config = dict(
    n_layer=17,
    head_dim=64,
    vocab_size=2048,
    rope_fraction=1.0,
    tie_embeddings=False,
    init='normal',
    lr_mult_down=1.5,
    lr_head=0.0099,
    grad_clip=1.0,
    schedule='cos',
    final_lr_fraction=0.0,
    seq_len=512,
)
MLP neurons of a small language model. Each row is named by its layer, matrix (gate and up: input weights) and neuron, and shows model dimensions 0-95. Each number is 128 + 24 x the weight over its row's rms, rounded and kept within 0 to 255. Numbers have three digits each. A neuron's up and down rows have the sign that makes its largest values positive.
After each neuron's rows, "fires on" lists the tokens most often at its 100 highest values on Wikipedia text that the model never trained on.

L12.gate248:111148139146074139135107140108092127129094142139076114138133107163120092113106154153130124161070135099125105120125129119127114117163177116130113143128136138123142104089122122131169120164110086174136182154096106108125133146159101174164125131146102092137125125122160160093150110108125105162
L12.up248:151116154132104146091126090111110153106115126178137127116124090109146092158120146158150125147097098153126135091151186138143176146138128123080160180129134138122103132153104110173133136133145118119113138146102121124157109134153100130139134139150148117134098072058124147119123130143142122129
fires on: "s", "ra", "ud", "le", " E"

L12.gate298:056125159139154117186129117108123143136101110102072169090098120107115149112120135141126144147136120094125115093116120114142118128109121130098128161140097111130129175140125137082108117145090139173131058145127104125150115145141146163146121164118142098113106128113118145129168111106093100132
L12.up298:089128204133156120120126116096124148099123129147092142127141174151131167095067117145103084099161139118106152163089122116100104103115154131116101098128135136130144102133107120099157142146134157107167096123084130139110145163139114078163105128106163100153110114105129103099149112084168146121
fires on: " vote", "00", "point", "30", "ction"

L5.gate414:129145157138120158175121111101156111125101140141148166122107106103118132093152131104112130121149124145130129130179112095119120125170124169128138113118139159158092126127151148144178085107165113104118076128153108111130146162115118106132184142131110107124101137132129155188143117142127109165
L5.up414:126139146163105118095137124112153132132129114135129109128106137180164124115130103161126113103117173160106160135167130100091123110119175138075101083143153163145097141115102152148152120127119156110131106169114099112123121126081156091120126141095149114078121167147142148124138115130145142132
fires on: "ct", "ate", "s", "te", "rate"

L4.gate311:131128112120131140138144158103132155123169157166165107136145116106112139088140146114150161166149171118139111093134102121090139144084133148142130143122122107129141134098082118162135135113128149190122175111147149114071129122144084146178122133119115129148156143122194114123119097129134109127
L4.up311:151117134087134142158135117111090130110155090144129135151130110115107097109163123099084138135103116123119110120163054160133115137102119139121119127122117137100148123074110153134126121089164192138145089116138141150146147110146143130126137162119104110151136132119146102105118115140140104131
fires on: "V", "BC", " more", "B", "er"

L8.gate328:136110113077121143099164112143098103090148106129140112132151121203112154139152139141112105102150116134128068100121111152079146100088049123099110151127127128144104133126095126136106131136119137118150157140092075137119148076121121124092162146140108125133099104123089120153143146129132142157
L8.up328:142139148155147154082147143094116124192067105128129140115126124162105106158102144125102167114126130134144133157109144152110126149069163127127120115134095165148146150121138150133115094094157155150163158095103122159141123106168166092129138177149126125103128105139096091158134128108108118165
fires on: "u", "g", "et", "er", "on", "ough"

L6.gate438:151146123090120113151141125136175145123173148131114127103148120111164164126123117119115161114145133093082099102121140146152122099124234112118111107077114140112133151118108125152105104110138071113103130169096161116109129122143111157096116148132129152144145133115148117126081135096128142133
L6.up438:108136069106132100099104125093114093125110123158114132113145160169129138156117136111144151143148123100111125113119156111143112087130096133128093151123117152143141136088123133130125147096120105157151089123162155170111111092125100134058135107128150118111089121191173150118154138173135099132
fires on: "ur", "ad", "th", "y", "i", "ph"

L6.gate426:126102159100127122114143149123127118124147116143136158166172123150108158119153128129118102121115123165105159086130132109117124138130103099131164134107147147138098158103125133107134137143124191116062158183113106130115145092149166155109101116111117107129112163144090170165135142142154163135
L6.up426:133122172138068153119135137120129140127134078155119114149154060124111135089095091152145145129111205142124153124172108143127146120119114104142169138096110129140146163119156118100112112119160111170158180144102133137131146118159155111155165094094133131134135144116166155139134149103147110149
fires on: "er", "em", "ar", "en", "g"

L13.gate208:163109165073104146139124093123137126138097156142117126134138135123118124053134162135132122125149146097133143114098130128135138151169139087124136107138153079116112195161132134146131157142131156161120140124102098134135143186149126130111114094099095154145110125169115113147099087129098080079
L13.up208:123130086184142101105137140077112138151107118091146115160153135123120154173093104080138143136151168122121143121129120087172150153129122147102175107148112122143158131139085162129138163105122148129101110114138133114154111154149144169114138121140060108156126101106116114114123140142140107128
fires on: ",", " it", " It", "ly"

L12.gate375:184130124121114140148106131115140084113123103167133111122137081130137142119118126161150089160139135168124126078173151115164123079126117109136071081181141089120165108098160087128119125118156131172149115130140147144138105163128147107147142154104097147109178109095131093145123140117084098154
L12.up375:111118151193119137088133099098186094129129090113178172145133118105154147086115138152113110101102108202125116145145150086148158118124155150139138130101117136084110096143151087096113144091113100090155135111110110132110122115143137127123142110139149155119145111140141118115147110103135098116
fires on: "-", "s", "t", "p", "i", "b"

L5.gate364:151115129123135141109133123124103111079143161116107151118095151148082155104099155158096098107106163112095093129120101114096156122130124127141165112131123138121124120089156084150135114165128145160143158111122106104122087107107171083125138118154088127129086104112131135101115120140151107110
L5.up364:135085090133155165116141076120093127140140117145076177108144142133107129115142114148129148144128115122115101110119129123126116112101117136099147115083100140142190132155153118156115122144103113143144172166095120131096104120118177131137105125139090146124122095103138138106127096127137106128
fires on: "ly", "ry", "ary", " more", "ty"

L5.gate108:147140134128153143141114153134121165118126134137166135139120110151112137137115157113142125110119189118122158121128167129118126155158099117075139124150138153132154068169136086104167134160127127160166106120171151117129114147099124116144121113098097123117179099138147092124141158131142159134
L5.up108:112102114117145101130107136158140094115092136131130155168100132126072109151146107113106166106125092120152099135140152153109123177146110169104151095154140159148129051142174144123103118152085139108130088152131153194126098146132118152119079137130113130157109128133119109148120102093135104128
fires on: "s", "ic", "ch", " Ju"

L11.gate350:134120098128164109157141150111122135135096139109106143180118120118135145132113124133104128128176133128133143141117122088116111129092144139150151114097167162109149147139133154104121138072128147159131125127180125127163095061115114087139118141111138137122147110148133114142142149185152150133
L11.up350:155112124132128141154099145109151095136107158124131151120113109105139130102151128069113144123119097150125145093156165122118152103108140179126139109098098170105128090094119137147095096159105152101130142099124081155107123141125121124182102129115130123131141118102105118146133122109115177163
fires on: " after", "ed", "ce", "ing", "ent"

L7.gate43:155109143144119141114148082171111111076110126146111100068156151084102151149142113108148134167144132166122095119136116134104124087101175096119118158124152157107123111104132073118162137141109121166114132106108169110160127148146152128123106107163155152161102136132130136102101133160108131090
L7.up43:102112098146112099093172159138119128134144156127110162112160123131091164132146099143095100146077097153121094101134081141115114155102117148137133144114121151114109096131144129137129119167141118125114153189165111118132104143156148142122156181183144096135121131146137163166140063120137142122
fires on: " Com", "m", "com", "iv", "om", "um"

L12.gate182:129149149191104102131131165122091105123117114127114116091116122143104176115152161143097153125133139156164167141119133125139154139140106127137092135117132100140161149136124141111138111139150092071145143134114132105133140152150175124137147143124155120141077134160118134115118120129159110143
L12.up182:093118136094102143158133157127094138131152153131128113104126106135126102104132116123101142130124110125122178127118103107122109153135137134104147124130137141116114113131077108122134113138141124099170113094153099169109105198187111148122131128084117128159110137178124077135130135140140163167
fires on: " ", " dis"

L5.gate199:148158160129121152131135103128095088151081120081100123142144112124113095117124113127128113107137083128117160153141135136102119089140137140124133090144138193110131115148089141164152113083143155129130135150118175087133121134090116162138162111060077134162105120142115119129156104108141129143
L5.up199:167150195111158161140159130107161114162159107112147127106134120164171117168098084174128134141134098130104108115120115133145170100103144122117113124125147134140131162137160149120124089123136099074085094116146126091090135115134079119084134106111139139106160130183128151136095121147127112169
fires on: "ting", "ct", "ate", ":", "d", "ted"

L11.gate320:147123115173096108153140103094097131105112141110101099185134116152145118112130158102131133149161160093154101113157111106091099091120129147094151088121116154167122119108157143135102136116117147156131159099110114085116128138134170102133129158106165174123128144133105087165116105146160197140
L11.up320:167169130144130075112161130102166079124164123072131105144080140091167118153148140119121102154088127139155144152145129154115127113076112096114118142139147163122172131112143177153107156106084142138125148125163090121118114152141097107122132141143155138163140116091166179152128138153139142127
fires on: "ed", "ce", "er", "en", "y"

L6.gate78:150123143110089093118094139126156149153137117146110134187167090149115133115139116140144182132109180115117119149094118115083134102117118118119132091132128149150134106107111145176104169155128164172159109096136113121111110131167106113111114139118166072137155134104097139163134104113115128089
L6.up78:131097096130178149141158148098137119116115144099115120116118115146140119176160129101142176120098119127071127137093121155063135137149101127124091137137120128128147135095116137143141096114108148101124161151115142119127158110143112157081129160129113141147149131096098113093138136102196079134
fires on: "er", "e", "c", " more", "ec"

L11.gate3:167130186166130171157103127140136128136125118101178119073157147115085097136150175128131099173139109135126139100139122125123133145130120154114131107145109107074142143155120136081135137101141132119156143162152113087130081086119119130120144147116112154121098128158109105140141148116102110152
L11.up3:137117158131126151114130129156127115141110160123142135122173149112120153123108143120157096127140129107165127151076181200134099106137152151142098111165128140097101152126110113180087120156106089118157119170136202110085076121141106142149127105140130142116118129106166133093131155124127155122
fires on: "e", " ", " than", " about", "-", " over"

L14.gate212:086141095146102117162147124163121106101103120086172087131103098119095132110124136169117140139137137105112137093107098166148135093129146174127134114128155150119148132136130123134148142135121166122088107079144125109097142125131153158136112088142133130100120088160130128110099086128135099129
L14.up212:087109113133135099108119103135099112151140154117122148108129126131117144135128097127133124146174130118100166127116125119103125188120088137113135110173121167121190154142144137172149128147119147101146157071116085115112144125086151119181153134123107141148140116147112172166161115119160093139
fires on: " re", "les", " dis", " Co", "us", " con"

L6.gate120:129146136129135094109074122104140134122116127083106126124150153093129108109116100131131104118114144129143124142112101074106125113159090124120103132127133124126096096169122144099143143195149147127114096128114130159166114145156158172160107123075081134081141147123125153146135159127172138107
L6.up120:148119140130130112137105148114096111145125133130113122170142110169133101111104129108068123098120108115127099130113132087114106149123133133124102129136134138126127102129147097152111142148163157175104118145148154159134106144141107122125110135133122112104097180144187140119130117107134104126
fires on: "ic", "s", "d", "y", "ch", "b"

L10.gate135:118096119125159157156081075098105193069118127105103085122153098134151128184153107129110106137161116175112108155142125138142092143076103106102162153139140109139145152118073142148094108106123147112121129120178126146098177110142108130152129120111160118123164158124132103115101134127143135119
L10.up135:102105121121106102082125126079132089141095142105141164123161121159155138100139107143135127131100118117135148114111131110116087127173097096098092127082108144162149070146165103110153140156136102100088109172126122115099110158103124086088096120126129105101090082166128131157123098186097141152
fires on: " of", " in", "har", ":"

L7.gate382:114094138112134113157097141105135166141124173099138081126172153157147152114114072158090128131155117144107155054121148132094095062092152103105125151121133101151133167103094112142137147165159143174114089132125144125149127129140120109136085130125127134192150150147139112144133187149130137150
L7.up382:107125116102111076128104141100110091149132182135189119118144129131143118138137129122139167116164153104142167136154142116141134116187203128146098115103105127140132154121132158129114175125112101148161126128133153139116125100121157126111139121119140136143130132098128136108117134114126144119
fires on: " comp", " Comp", "y", "it", "amp", "ur"

L14.gate299:205128145168154113117130153155091095134113149112102129148129143181130101065138118106136124166182128129135116117073126133107139169142134131095157131114121150113139120172144132131114111134107160133119130105158130127108115141136107145108111099139130109104126110151122124149111055112129127167
L14.up299:081107151156141131104165136096121118104167114085102116085109126106108152169133098101125122168107123139097127128121085113159110167134105177126144120136138133117118145178104092120112124126168141122142128102133147137099120121097122104151118096087129130147129143129093152151100108110141098120
fires on: " re", " ", "en", " dis", "-", "s"

L6.gate256:085134099167136114071122088119124075153113125101178146161118121104113142145133138091152133091095150126167136115145109156098118135112157068125139125132135112109134126092098119127118151132117160091112131116143115127125125136170136141121120077128119110091123137114113137109153088132094103125
L6.up256:113078176117121098134129139130097122145129123143158122144153133121103106167151140136119126114118153110088146097156169142159130100146123096168128112140140138133107160146169094105110118085119077116105192089158109096143109103150132151107129130107122144130103127107123106135114125139146123152
fires on: "lin", "er", "ian", "or", "li", "ver"

L8.gate366:131149134093139098110177133100145070129125141136101107112121111123152110154100120100115136116144125137099121069118154134114125110152171113129105161108107138145096130128154109119151147100087119137129134135137110165094147169138136109117131127133117161138149136147129132121068159147139164158
L8.up366:094123085157127132128129119079115139159140141132109093135167164098144145160139123099124099141109168122144097141147118143145117095100134128137132159110109142161129140101160164121096112103124143162099082110134136080121140139119086112166155100130133111118158119118113167131137180121182132133
fires on: "-", "ur", "a", ":", "th", "el"

L12.gate115:147118118167157100086120082110132099114161143136112115136135158134110115089146133150172113146178142135134088134109067118130121117114113115103092100146120092130119111141157134171118141133119180113144118120091142130132113152135128155121111141132101119111137093156159119137148143164097085119
L12.up115:184141104128112129097139128117106153117156108111120115107100185098154114125105105107141156151129158129141122128121118101121080148121129136122119103084136147154154174115133133137133174147105121114129093099167096140135122121112111137114146155131104113129162113129149102148193126165134128138
fires on: " is", " was", "ly", ",", " are"

L12.gate71:191152114139112124084146128129179143149126118102123117136131090168121166156145133091066122088084100123153115113189115098127108119106162058120137110112160103100136136115075175165107125130112124135113136125124114123148137088145108156095126077101126119130118102134130136124130152080126150132
L12.up71:131131125171144097110120140129114126127136146112149148128124119116123135129186134167112182143162152093108120105161144122110154132142110136124120142153148128147171137101137127094138107168178117126163140152142132101121109098132135154153143133175105159107163117106101130075143128114146128190
fires on: "ist", "or", "ator", "er", "r"